From a checkpoint of a small transformer trained on Wikipedia: 2 heads of 64 (1 for keys and values).
MLP neurons of a small language model. Each row is named by its layer, matrix (gate and up: input weights) and neuron, and shows model dimensions 32-159. Each number is 128 + 24 x the weight over its row's rms, rounded and kept within 0 to 255. Numbers have three digits each. A neuron's up and down rows have the sign that makes its largest values positive.
Before each neuron's rows, "fires in" lists the words (lower case) most often at its 100 highest values on Wikipedia text that the model never trained on.

fires in: "have", "a", "to", "an", "unanimous", "are"
L3.gate262:107144150126128096152168142132115121163157134113080146119146092065137131124145150134110137125111075118142121160146161083093152099136108117135114138164143100122137143129122113138124103106132094108076160137130146144143145151128099156144118103110109128128162106121114130189107099118121100096151122154154147169127114133128138140098118139103109149132131143126102074126159124117113111110132
L3.up262:139138136156118074099142131136130106153134167125066107135128112121136149142148098096095108129134098081096143126112113086123129095129107166135155146127124134131149154126118164124125176136129139125124117133164132136141122154148109156093127112122131140162099129141117130129098155131071129086132133141137136117085125149105115140164090134139170107151102068104142062148146100134177070141138

fires in: "of", "ralph", "for"
L3.gate258:133102132126169112106117141112120149100150158105135115135130105144155105119144113184141150101096153102160135119138135160135130149103119117135126154149095100087085140190116107120091098160122109109121133122132136151137111098193104121156127158109147145123125106096132088175107117132146144130121109132126081101148148180128111138151163121092154103108127100118097094105129127058128100144120
L3.up258:123149086144102093092112113089092130113162161124131098120136129119120081102142109116135144102125111082109105119094120171131121122188149138106147130108137090091137173110093104099117117139139156108132135169132148147143160101114165158106150122129119146163094128128155102162134109111171172094145106119130128103145139123144134116132104128107125147120078097105140154111086181150118124113139

fires in: "of", "two", "three"
L3.gate92:114114128155126116148117121124159143169169142117151180144130128156102078130102107090115099147085162166104109120167158138128118096103128106115111153095137130135108131124096129102142171119125092166116136129119107141139132135078127103091103072118155158155155154073114137115137088156126123098085109115117149094126164157125134163145132142116170111142154158112107130096153127135144152137156
L3.up92:124133123122147088120120114154128073129082142142127122167154132125163171165143116132129141103156123087150163118089133136138116177111107112108154155135104124185154154116138164102114110149119155108129127113103088131111104112143148112162136134136108148150124116155130154127114112142131116118147120104089129133123165193101158133171087115107096121121150123102151104198153164096159145133129

fires in: "as", "of", "appointed", "to", "named", "vice"
L3.gate61:152131122111084201152124113132143135178101085104129146097102130099116126135114095159113139151140155106133083140133132157187099163124192141107156128120171135124172121155101142117059130138124117074140153131113132131120128126125140134123133136150104152108153134107164148160143149137156129146140098144145109120148137160134127123144128187131154100134112084145094118110166129131138095125152
L3.up61:138123122107120113169102132147091184170074159140144148135119123135139132121155123122134099154142180154136077159132132142106139127140162103110193113090139145107148158157065142119083140134147144145142097096113124102123114112129111131132162120110066153133127120115105141108139124124123153142124118151107123082124151108122098099121088114147164106113131105132118144138139076110103130136154

fires in: "2", "3", "1", "4"
L3.gate84:142113103129104130132085092110126122099117147165144145139162092123126097122110178119095080170133107186143121159146139138106120099158162107127131141105131155115124109091152144126083096111169137143137113116122065136097135117143129167122097134115140108133128135071076081157129098126114168099147162118148123140114172142122137105134130101118080116157152131110088190140151115100129145160130
L3.up84:129160155138107148094092149140147132107156162153095117145116156101149150128142151132158124110132138155141089159185144132115165115131129137140051089123100161135131104146156125113092114168116136155117096174106142143135158141097145106130078099124146100121131134190123098126130075155120138081115156125120137127144171130140137125134087166127158145102136140067119133120131144090109174131143

fires in: "1", "2"
L3.gate339:069161122128119153118088113162133100150123101161153138126146126093109086143119157127127101132122111109134176095152085099123117151082095117087141114114145110140172172114106155123122104136102080123132109095118126159135150117127168106104095104101150135132141116138102084122138091116132105129191101141125096112129136143109126115156093136156108139137145145121147133154160091133118151158113
L3.up339:142123122172141118129126125120165152146152153162116119134147127170085108115155122122152116166087114098112152116120119144130135075137094140115124148138102126096135131131096128123148083150128126154100111148095158118149148106102134117110069062103139137116141157125129110106081111095104138145143123092137189116123134111134140165123121089144156100117143136075136131122171113141192145140142

fires in: "a", "after", "is", "was", "an", "following"
L3.gate209:121130151092138121154133162061167123119133099129091110137102113192140117104105112125110120150134098132141148160144148103117161133113109138087110136128114121160130110144126143141140148169114151106129116141161116071174141112153150127134104136100156175138148079183167114200129113150095121117141141125105137135131145129120114096133145143103144139129104161125161129108168103146093119134134
L3.up209:136125115177156143166124129053145124139107104141120125112128120130161118092146131080113117166160126078101155125138100139121159119109136170112117111147121158130085101077127140150094103098126131130161109119100095116080135116140117115161149105154146129123159118141136122148138114126117138145097106093144142070100093148138133136121098114107104145152128113103112157108141134115083130142126

fires in: "on", "1", "along", "out"
L3.gate207:161131150139138121103116116132102118108112157142138102136129146157102144079142167118069162096153129109146114121150142139157117104133141144118138147163109160106113151122150105150191164140143134148142115101129145144122127138101140090126130140103130100126120176125084104091111128142127111096140150137134107141113139107099144113139138085147148084123133136134133105123135086136149180164117
L3.up207:144128106133122127122128124137083110101135137146131093133190135137103147077109107116069114142141107077129150122182103139200146098146148118108106121121119151101129147124121150156160206118150144138153152089116153132134122136100116071149142112113169113141120152122129122087148143117072153112121129127126148106165105116130102112153173156144109102099136134125129142126143107166159187159098

fires in: "it"
L3.gate214:135108131109123148080172158118110151091139161130141153139154139090162151137144110118111124133109159135144102114184093136177160134161134083152126112076121123149141098126106096144101094149113076092116123160152132132145130129113130115138135242151078143160122138144144140148124134162136118114140133106115102164147104142137127156148112121097151108124139146154150125123137191124132115100092
L3.up214:157127129142124100121146120095143138186114090144118150139122071154138116091120129141094116156130156128138163157136118128100146123121115129141113145151125130130123140133124158089148132120164162130111100168106087115124132130102092124098173122109147143165145112119119143109146120101119149139143096157142133170082128167101133140093079121113090148180166138123149103117117153123133128144149

fires in: "located", "to", "is", "of"
L3.gate279:125142147150165140123136192168099085143143135115136127148134154115114154135133189163093139054174107094160103067160123150168111143104125100176129117083176150095125124136158096147115170138143142106118145114135124124082117134130093142157143158119119167107151128110124100136139125139130138110129116136141136139100142127126153120137120154131143136134111177116105163131124062113139110118144
L3.up279:126114143141164110118119194174098115122123144163082102126133117129085134088127110157134157105161106099135123117172125111116104134158080121076123124151169160092111144143128126106125145139104181085143128163127099142114163139139138147131149108120156141151085135151184104107124172131143148135127162092140143144070144127161128118148110101122145119130126147099103126118132109137155146134139

fires in: "of"
L3.gate224:150138085137131155144143092156154098185122163122181107093127157128162132124100153124119078125115101137111152161121134126151099169125081115160141127131138166119139134129145138117083134099135123111104126132092129154142146129108155147140120126142100102144129119120135147121113128136145166136176104141125162128127112083126174118147128151126091144138129120124166135129160095102161117140057
L3.up224:061102114162124145137130166137129181175154133110110082151120125112130130115107130122114090108148118150116161127160178130122090165157108149124169104150113132092110137141124126105124142075167118153118097090078118145114108119154102107129119105095126136078166125116104091132161082120126131097121116137120139145123084137113083164115134125138099103127103134145156114100126139142126147125140

fires in: "than", "over", "on", "approximately", "since", "least"
L3.gate231:113108136167111140090125092133141193136096121105152159115117107101130147127163150124120142093095116132143124082123100118097130137125134149097160143109127111100147102106174134102126105106130133143137117141130145127120133078082111156134127149070128095103103152117097107122089116151117120137139107146099107125135128149094181135106119111111157121095166088123141132148113143090129091127105
L3.up231:131113124135114150121112125153099143119100135119169095092126149130138129147164176143086155092118151147132130093132077083065135097120128148155093169128103119139134141128130115153103109169138126138152147167113102123123083120149108147122125141100115095133101121163116113171115147131165117143128097152091056106119163122133152139150112087157149112119125138093107118107128118159172129170114

fires in: "this", "own", "artistic", "that"
L3.gate334:102123122115132100166123166154091131135133122159127128139078108143146116088168098142108152105150160170112136158170145119125125127108135139094118141105154126140136151090136084133102133137141150142117191139108146132144125138101153151125140146116117114205104139084169172115147137140132109103177137151101155126140121144128110148149129155106152075139132123152168107127114129120097136173139
L3.up334:124114136089164105151142157145108142110117168124128131131177092148143118138105070145134127100141129138128118119111103108154157157107104123099102194136149109098144111078101069144151123088125114107128149153101139125124119135134120135135127123175113175151129159105123141138084125113082129109126112116142173142103110115122128144141169135118065126110125120136129149143104110085125119128162

fires in: "as", "including", "were", "include", "included", "like"
L3.gate361:107118109158097116118157134122113108094148144125118114112165130127124144131157138136157152102097117121135129111112151085120119131152098111131130131153164140156112122105153071123103187094110088138178154141153132059117115087128119153159190124142170094152141125100121132130110117151116111117130111115150125114153110141147092142197089152088093131118163124136122149128147101136116108102154
L3.up361:119160152117123112115113106144127163117173158103184122118110142074167096090155134139174156091102164080145124132136169129151091100100127110099125164061133124150126106122162123131178134106161087123135116119127137136141134107192141152124122110134108135129172072139138117092100154161141132092104090169116088077154119124164121167126107132137105120129127128115140113122098144113121122139127

fires in: "of"
L3.gate295:133130125106138101118086109132109156136150135116128141144118157121117127137135144151123113109110143141081155120154147099134132123181145148103146141105096174174157160125170072119138171122152103164102162154110141136128138133122121102175107071176133116158121135116162135119127109157101151132114076135136107109131094128116137168152117134112107091143134099110111174143089144118098137105113
L3.up295:082112123135181160118089151142109132125138099112151080095124166127142152130122129152205169193143161090135140109135147134128121107111137120173112134132154130087127119167106157081127128116110089150146123117094101166148084132114115132132113120077119135157111109117106156120167130141133163136116106155122093131153111191132118118146114153128131125107126114133133139099123135084141119132155

fires in: "of", "in", "next"
L3.gate124:115150107129145125140141147144154131076121148109133134136097157088110132152151117103123142113111155108127099090148154139121116124130159099158107112134121102121142162122131161146154097163172083143121096100065151110137143145146077140145116094109125118169109117148105154149093161120116148129110151163138100088131127157078122103141137175182115136140161134077160141125110143083123128153120
L3.up124:093119132147157128085150152139108126114113118083147137169099133088110106172123120148145144096150175123148120096143147129092130159083129115083120141132119133148133120111127131144145109137073162113103142134098150110127161128090126133186176132126141113145172176124117127159114166136160084146127144056149140127139123129097129105140143154160173127092114136150143113124121127149128133128104

fires in: "a"
L3.gate288:169111141156113098121134096116157139167153136110104110098104121154111134096123151137172148139102126123139094144126128157187119137087113123134132131106102142151129108150135167105133134120105103138112132141187104117154133126126144112119128118096143094146124133104114143166102174140140069113101098146150111114141127182071144142173128108096138121141148111103159106116142164165137144118099
L3.up288:114137114167103116119105082078139114165156144124093137162131111096121126169121127093164141157121135113134123130158133103124086111085122116123148187133131144153101125141127146082138146151156109157076128166127149158171133112092115104143105127090151093149079139093055132109110151159120124123138131174112110107120129149074124125157123113136123134104119164133142110145145138149123105163128

fires in: "on"
L3.gate275:123134162082142126097149105145159143158161143113143123089175129179128096122151126105070152145137165109094117126120148122143121095164065130084137125148150148154099134138120135116138134123153168195150148149146113156130136119097137113110100138113128107103111108097130106126118107143144123147082149127133107135113091131115140111138114131118160096093130163107107087124146118098150111135153
L3.up275:173206152087133119097120151096089166164099132127105123147148148088110154146150141103133139150115161147130157118149101117152162147129117137130095121155121177101122116164123137133167130119100127140114147127133116116137135157131135141104058129126131132117105113105066118145101136111069108149145100111143084153143103146105132138129108103142141108104138126109128124120151112154178167137139